config = dict(
    head_dim=64,
    d_mlp=832,
    activation='geglu',
    rope_fraction=0.5,
    tie_embeddings=False,
    parallel_block=False,
    init_std_o=0.0312,
    optimizer='muon_variant',
    lr_head=0.00675,
    grad_clip=1.0,
    schedule='wsd',
    final_lr_fraction=0.0,
    train_tokens=737500000,
)
MLP neurons of a small language model. Each row is named by its layer, matrix (gate and up: input weights) and neuron, and shows model dimensions 0-255. Each number is 128 + 24 x the weight over its row's rms, rounded and kept within 0 to 255. Numbers have three digits each. A neuron's up and down rows have the sign that makes its largest values positive.
Before each neuron's rows, "fires in" lists the words (lower case) most often at its 100 highest values on Wikipedia text that the model never trained on.

fires in: "a", "an"
L5.gate399:098145129132127082118109093140115157115116141170122183137094106125136134141148134116113149120087146127084147129131102118140140133113110140107123155110126149133121141121126107155122104136141077140115118166146143146163089092132095137115131112156097113145162134185104148116153131126119102100161153118082103125175144113132087126096138103190148147090144094141107139110179062102112084125089142108168095105098136119125151083141152156140122127164087092124130113152131149144120131112109147128116114143138144175123109118125096116121157126174155139126113133130124138146130120116135146153131132104135166138112142102104092133161134160098101125088115133158137127136109207189139152156138151159126095131122137170111175153117140165137124171093119156097144130075123126127156099092135115
L5.up399:158086158162106109133125140120107140179149111131113113150122130123122105157134149146077118121109126109152104126135150081150163104136132139138168079139146176132129158103132124126121113167129147134106085124142157098148065127147107105150111182118150129103102111150106159153105148094163142136121139115164163139159135103108107116176100140102116152113182101130150128110135134123129137162115127145165104171117123125104096151104117129115128153090119164146097097093119114125095104114049143096149145117101116091130131111105132168145067108107105155176119133121118136089119081132102134126105141077090094111104099146106111174108167113142115110122158153107116102113147140116138108152122177108119109125150103121115155147113091123113147130139181116112136122131118132145142170150126122

fires in: "and", "or", "also", "be", "then"
L6.gate302:116158114084139176100137171098143146135135136127117079135109168131117099135169085090181126131138127150154091131135142135090114162118153134196127111142138128144106139177157120130164108156122108149127128146147152094161066139119153131154109109062149127138112147151154128194078107110142188105164112129119122088126110074139138115115166098145128119114120144135109148140103155137093097071114125163151097142164121122117126091148137152188124174132144109097130146108137116158110118149144123094126095111148093105110163161152136122161135125125128126116105118132134122128086135125122095122143111132114120141157133144105140151120111159096117168151130151132154109103124135129143123152138124156135128118107145137123141129123127115139135122186135113096174101107159112115083127172163106
L6.up302:178121116132150156119156106164144081148116123124141110137134126083162130128179122168104151125167089120125155121105135113103138142139199141186104091124117119113141141166112112147126134110083123120089118109156162122144092138125130123145113118120133159115073113145133111138142104137173119126126122159100123193098092117157098131119107091148107132133142144179108142130156115143096067061132109149127112120164104114130150168096160139160100139101132121120130122156151125119129109092084113140121139181127102163099100172126090119106138128165179147120146121165137147148129144118142137135101148124159045096121122115137121109130126124140126158146150126121126119145127104070154113131151133118139141137137114150095133168095155083098116120141155125144165155138121145130139124133115133

fires in: "on", "born"
L6.gate26:156122141131091148140100190113176111164163159139101140143075170151158153096113122100135142116133150116116143120134098103147117100096132123167124117152121143125136124159134093123168122113119109130118118145144107090166143151106174120108088096091108136126116116128146145125127116114116112104136117102100111115108150121141127106152110110136060079111081129128109093142101171180096108131142109112127135180091147161135086124124131139152115144101166143143132108109123148134106167090110166183127154137104104137150114111147152136101117148147123104139129105169126155146154124137137133138093117140156185099123110138131166120117120143123123144218095154124133118110116157101130164132125198148149095122121144156074120141134134150152142140108118116123143171161103091111117107117135137
L6.up26:099175153118135113126139101104117084152142177120126130096122125114091153126097149192121161126140130137111165100138120095113117116112128128110130108093156089153096115147121100182142137123158121117111098085094114126110110134156122139109141149100119122078099089131117089146118095118108089070116148143129122105125131132191103094136146121117135124098133154148122140089099132144130116090191134059109144133100167146092111139149147137128114118106128127172127142166166126141144148102133106132113162140149048094113166140120111123078132126106108131142120106143129141157161101158091146116124130132131128152135075102141157147145142181155099154100112138128121148147157133104091153160108129124145125132134149118136145191133101118121122139144097112172143122135119114153130124159125099

fires in: "had", "served", "also", "early", "then", "wrote"
L5.gate205:144098104116151151152084158139140077123135111092137150140103109134134113148138121114103180147172110139099130122106149122137109115116140128090138143125105132064164115138117122105134148120115112102135145137095103104077142157085143121123140177124122121141107115146125089141131123162170144133104119141159164118150117135081049120061124122111111098106114162130119116123139124105144071167114105091072112137111093127169143131144094135118153117150160135073128109134130162124096144116104144125102144113106132170170132128138120165161133113160086118122109139164129103141128151074137143165140113129105109131162135115074116130105146133160137112118117194149099142125108089126158124117111126145125155094133149162114104141105136117105119148121136138166165166134107169143150125146083131
L5.up205:133106131085104129108144118114129143158161153188152115132064090146130160118087118092126147127098098123107130104111094144115127111105097147137152168127092136118111182121129122127102139122130118149166136142177091107101151106167070122154163085092112139138123137124114133131136141153120133122164164097159106156119184131126149150120099155146091138111103107134153145091107142124150113138144131130157138129177139126099104143105109119100096171149208119117103137102121145131193137109090136101186134114130116140150125096117122123118112093116192149149107137096124117111122102162133099135157158098163115104147112161125144149147118120164096128109134135134133104133103148106164130138124142076179134167151139144145105137103145101129104108129147111130142128103102137126157151148108141

fires in: "of", "play", "in", "played", "playing", "early"
L5.gate453:101134142094122103159114136114107136132095162129100121142177158128158132104123086125127117122104089088124151111175117128187150121108167112123127150094177071125136130180102091149138099177132089163145134146114116152114147135139124090137099142133114153132123162106113165152180128104129122131151144163124109121114142156156167185096099118140102096164151137139142132130146155127148126117108104123129117155141083141110126073082153133121065133127171149111142113099128163107175144123132116137139104088151123127158112114108117151148127119127167142118105130122117195151137121112086091113122106125145127113113146136086124089144140096086129090134133115133129137098133155134143162123131138177139139139182152125127133152093140123108133148129091118093156130135088131132154100178116126
L5.up453:150134134120115124128156122099143130113164174177137146148111116095168079071160106130140128160118180133084111111098132170174116156121159163116144122125092143164132138090126116119158097126140137125157118178120133143106112091146104088100127091099135180127107133182136099170104138143132114123141129090125105127113086152136147124138142069150113156157145159108167125136125131149103121150096122108087131161151137113152154122140110099098086120144135112115128114123103126167121130123111152138152095121112114121127150156080138121152097089135146101106098134104111113150159114151073101144129121147139205107114114119111120139147113148104147100135100113125138111116087156145119127113108140161129126142124172112136154168139119051142106086150143146150154138110107141109110114151136110

fires in: "the", "battle", "great", "south", "north", "zimbabwe"
L6.gate521:085136085147151122147129120065117135143109145104136113137184126130132154138120172096172095087159143125146123142093078101122099145132154143151128173149139124125132141155106114134137113102121167126110119131136111135154112147188143088121125100142161101100132184164077136151132137112119131125147099141123127150130110114165141114156142146103089145127127134123140088142130122097151113140142157169146122136123139140144118120099168099127145089138141119081146178130094080121115087113127125138100116082114160141150109069130106075141108156095144135146100171136144102163091138164110127115092146144140157135161154076142111124121100073138112116133134175157146105102147129159119133119111139140137079135145129133135134159156146120141163124111131084142121152124154103096116126102078149
L6.up521:117089137150157133100107108152092104115114182182124149167108129101142146168140139089138139172150143181156142136154125116115161139096126139108138119148137147147111131161078103124128091140121098136147089150153115122138128191117099092137117115123142136121132120135133123125120161099140139147115148106132134162083140115170157159130127124116117088121148130137115176110157092132153139165152125163092157123168129130168093106094163124086103105132145134131174119144123122145127162109068159122084162078124137187146128103149152077104119116157167120098103149180136122114107095130153150158109165153116136117121100086120166126112104103135130100132102156146107130160111081113115157084100099121135130121136124115122143105104102124121159141158095109133114132147127151091144129139126129

fires in: "however", "well", "later", "such", "known", "so"
L5.gate495:104106158129162121145139160096159097131130125146083089111118097126101072093080123158152131128112127163178172113167124091149178130141076093089137069127147151131108140097145106140145104137110112145126152148127130099142089129126135103086117163118166146149152126157155145164153074140166102150153148109140160124145105125160136123116108156103138165087103146123149165136120124170140111120152102125162115105148101100146131121126137167152114114156121127106149098132099131110121140119121140090101165117126130121130150117125139159145090126126109127141132104111120134138137129116107138150100139072128110141145069129153147128132146128157164115127110150174140095127123130141126133094135173117156121184098145133117111103123127160105118113141154095145142189102143079170138160129118080
L5.up495:136113161105110130130142113094141119169103117115147137099153172117152152104130183149091115127147139108146116079124140108131108080146146113121100142143159156125084171136112126165152159161135081113146126136145108105108126129139131157130136128102205144121123111102115170137146088109149101130105111120130101144095106107117144170104128144152122139130112140113100125116151140140121111087133100115135135092107137140114078113121144121137163162167179128109158099154134120163149132095144183132097176131148110149127108058131135125132132150159135170109096150087143163155139106140113086122157150112106107121092116113138116169134136115108176178101141109130104109135148117107129105164094129124143152107115169108103144143112138105122127098144104140091137198133100097139176106128111126

fires in: "to", "for", "not", "among", "a"
L5.gate147:151105111112131133180134143177167116152147116111055105134152161168089140145134105128178158136107162116127173128116122159121118145096132126129182131116136110125120161151105128102062113149117142146158127084152113170150103085118130135146111100112148115122104111125134120172077109129145138105188113153120137140129113145120152093139109106115119154104093156104148131114105116151123107114138127132119111140163104119122144145163131139159119130149169103123136126094140122120090157122118159100114127133137142114103107074108079110156148150063151126107134127123128132166138129106074139146146108136147143129154112122139122129130127116084141138148099100151157092119118126141170100146139160147128096143087098189127126137150104135150127116093119105139178197141183123136113115097144121
L5.up147:143150141112170158096108124131102103107059107144134131088125177116136136119161094118169115150146146126093155117139112144157137130122159130132121110135152154128136117129151129139140131124131149160099114116135135100113104129145117145101167132139100101114153110151121078150074133206165135116116174108156112089138120127120113123137153118142128094122177122152155119137143126097154141111162130116170099118079127173162136163121116164105158174128131096086108158112114112145105172129125104156135109128118145110165104154091153135123176142124081104163143133139179126124171108129155121093071132155120108118149103170104114118105128129118193102159125129159148069134136153110138126116147099137138104116127112108147125098099161103102128130117121143111152132149085142087125115109096118

fires in: "the", "from", "north"
L6.gate493:124114111134142159135154139134101129127115079164134090112168158157110122140133118128132147128088122161114112134166109130132156095131141091113127169130146133144120109131115116165144124101127126127126130143137161122158081139128085168118157089123130195148114081095128179145124134131171142156116087096130093108136124121116102174114156165153114161112108126108108132128136167178158098116091122127136079177082094131112103083111139149138122096075154163103119151139119155171115169124142137103120049154128163148123148096119121122086109167110121061094104108103107121136124089107140123121122114156104137132151134136112157123118145163093156093121130097114113168120102098122109150120117138160120109140096105141141132122134121140140164108094105126098117125100153128122099134131140153
L6.up493:070174096169122127125166118137142112154123089112131164119116105062131100077139159170108174165136152133132148144172137081145148153132100157121155115115081167087129112109118144122116103136150118116115118107089125137100124114135119158138091123103187125177156124145159173140117102065107118157124163111119096115133119118144118113121136137116125058147102142116133112090124143144157140106125138124149111155118120146143134152142155127129119143103128132128109116104069153152133156093133133112147114134121142106108119134108137136114132138106145136159167145143152131134089144086154128131111164157134116126201136124152121139114135136132142114103154093102122139139171094110097106130129122104139133154090156101131106147133095099099152139108122189122074156094125116094127167108108148

fires in: "the", "of", "a"
L5.gate481:146138147113130164146171187128116153089121171135109162148111122104154083104136109147128096125129129115149131122138166133146086153126125185141146083100096136144113110146129150129086122168109085144093114128112136137140133073097154132127117101120140109154151153097110145106118114098071131081149138133153118129090125116110136124130157142118083171109155117119119091116101141125081121144113085093132149149108139127143108124093168120143106148203138138144101098152159135117140091171102101127150129155140076122160151151078111119103142133120169141137112138151155167110111110137147189145133152129126151124111120086115136155145085131117126168137112100094147095154124103108127127150139127142130141108127115138139124100152103140171127127081177148127162117101153136154119131134164100
L5.up481:147169137120145174091150119105072158107102111114127150118168148120141122155129151109143145118162129119120148109170133148098133179084135133126174095108171128096143132140060138147114130133133117116166158105128168105157113118097150097108131130080083142122122151112121138144118145139126125126146104132124124161130152123122088152139162125154106113162123128103135115087100112105129118115133133134157086178097118120134128130150103122133123135127101108101139116150155130128108092128109138097141128123107132093124114161113079085111125133135113099124165147147146092131110099085136144079123110092135095130109117166144142123103123116150100102109113129152118129165227119128136157147119094141155135140133111122126178141143180122141114106125147123195119084127103145134183117129081177

fires in: "and", "or"
L6.gate617:138129154146132133128155098114094146147138102161097131099135117186100086165155150139142128100145137117155157128130146152073105140154111147138143106127141129139082136155116101158165128111120094163148135153123122116097120119120098135094081142092160178111115155130110132136094054091123121117126106142134122074129142143138107093126144088109115092098122108149143118100173137077106120116118114092093134122134131152101095158144110128148124117160131139098123104089103147118142115150131148110117134162103112092133131093156109125135128085121186157101163106152102111168119142152151126130124172097114119089139154117139107128126123133145117136126109107086124083113131081134133115156134092115124131174123090160068121145161148115141137126117105114206151143129162163141108132158131143
L6.up617:124161154116146122141187165071121100164087083129151183126126095138150112120123124127129127090116120157133143132099143158114080106128140144134101146105126098101108148142130141152098127133106136141108158157133110168143160117135112126173189153107123093091153130143123130162152140100136083132116124143138095146153108141130104133105134136141148090111142099164094126070115177108126097159145139083116179151122105122130114165120134151066152110123184093122151136138093083101126167090119111133122131147082138143122120128147117100113143174100136116095131100139123120111135149103139154054144111124109142139161123124123150140106149112098095140165093120128117102111092092104105082139130106148156159124140119145132146113133103131100116129142087159137151142121131138114106133124131078

fires in: "such", "based", "life"
L5.gate775:125151127128171119118156143123137149161117095100123146139101156148108127101166093125157111126087129094152134133122093104144087097134104157132112115090156121133139133152153102080109132137096111153127139128121103120148112102140108095141118119104120157136119090127131151122137090086136123127171140125118148142112145171140113117098138142096117112125089122115143159150135167143151167135122131090145147150145093131149134109119143084114126128104137104124151125117092159098133148122130140142142138135069153153118105115123155166145104116140126107153132151129122166142128101135133140145144122116128148120145141092169133192187149158104170131115137083167141167136150210126106113143103133175105090179178128101144124181138092073093109114136121171127143116158124104175106138114148188
L5.up775:095165157172127123146112107129150104082139134161125124107062119108179135112101121131096107129136132122113120163116093149131159122081176128109121127094140157117082111133146122122107115124125106156122113147112099143123129100127152139129154113151119133106166148094131102059191161109151120151185170100102118105154136143133137088112133139125113170099102155167132128115136152110130099149127153118127127099149096145146120131148128136128176126145130081122166086146189160080123128141122134189139158091138191139156132107152118167171102111112127079134133103141122138159138166155098093140134103109113157149145125144141120109111161129117120112112115152140133151143104141128110089123135115120104101157153132095122135114162132117133135166085131154113118147092155147121126081120135155

fires in: "in"
L6.gate430:116149078127094135107099168153067157136157135141127144145108131151156161140131078117135088150127109139127142141085151110119141134146128133091143144101123100137111175121097119092135092166084125167103141091091151136148151115103167159151139145103107165108093116183123103124131156146135123102139141110105112140165136153137117124132158162108121136122125165106107138182112113129089136126084123112121099146108122135125096111198125167116107163134145117085148145099152117134112094149161099144103065137095135119126120140140135119135122104124121092127131112097126160128155114108141125175120072134154122140101080146104107113136109139136116104147151114101112138116109127090098119144129093113083102139083128154098149099137088136099154084163125087122109146150094133090160133123113133
L6.up430:140109128157101115144155094166140184124139144118132089117177161127181155099114132117151122173106140153143123145118103128146090109137085157067125146146149118129111109114144132079166177157128132115152125127147124144143139106125114132098147131112113147126101125124144156137128116080151155135107151123133113109129145145114157141095172133151124138138146093103104108188130155120128100147159062130111104154121128173107086122140160122158139124108140117115146136137133155119137117157114104115155148161128175094151145128096151153104115136123083116119132108114093164097109107115171113123138084125102121089122168153140100140133097115135124145113103133134153101193121069151134100138103114153122102174144140128164109089102172095124119110152146134095127162138141168134127127179170109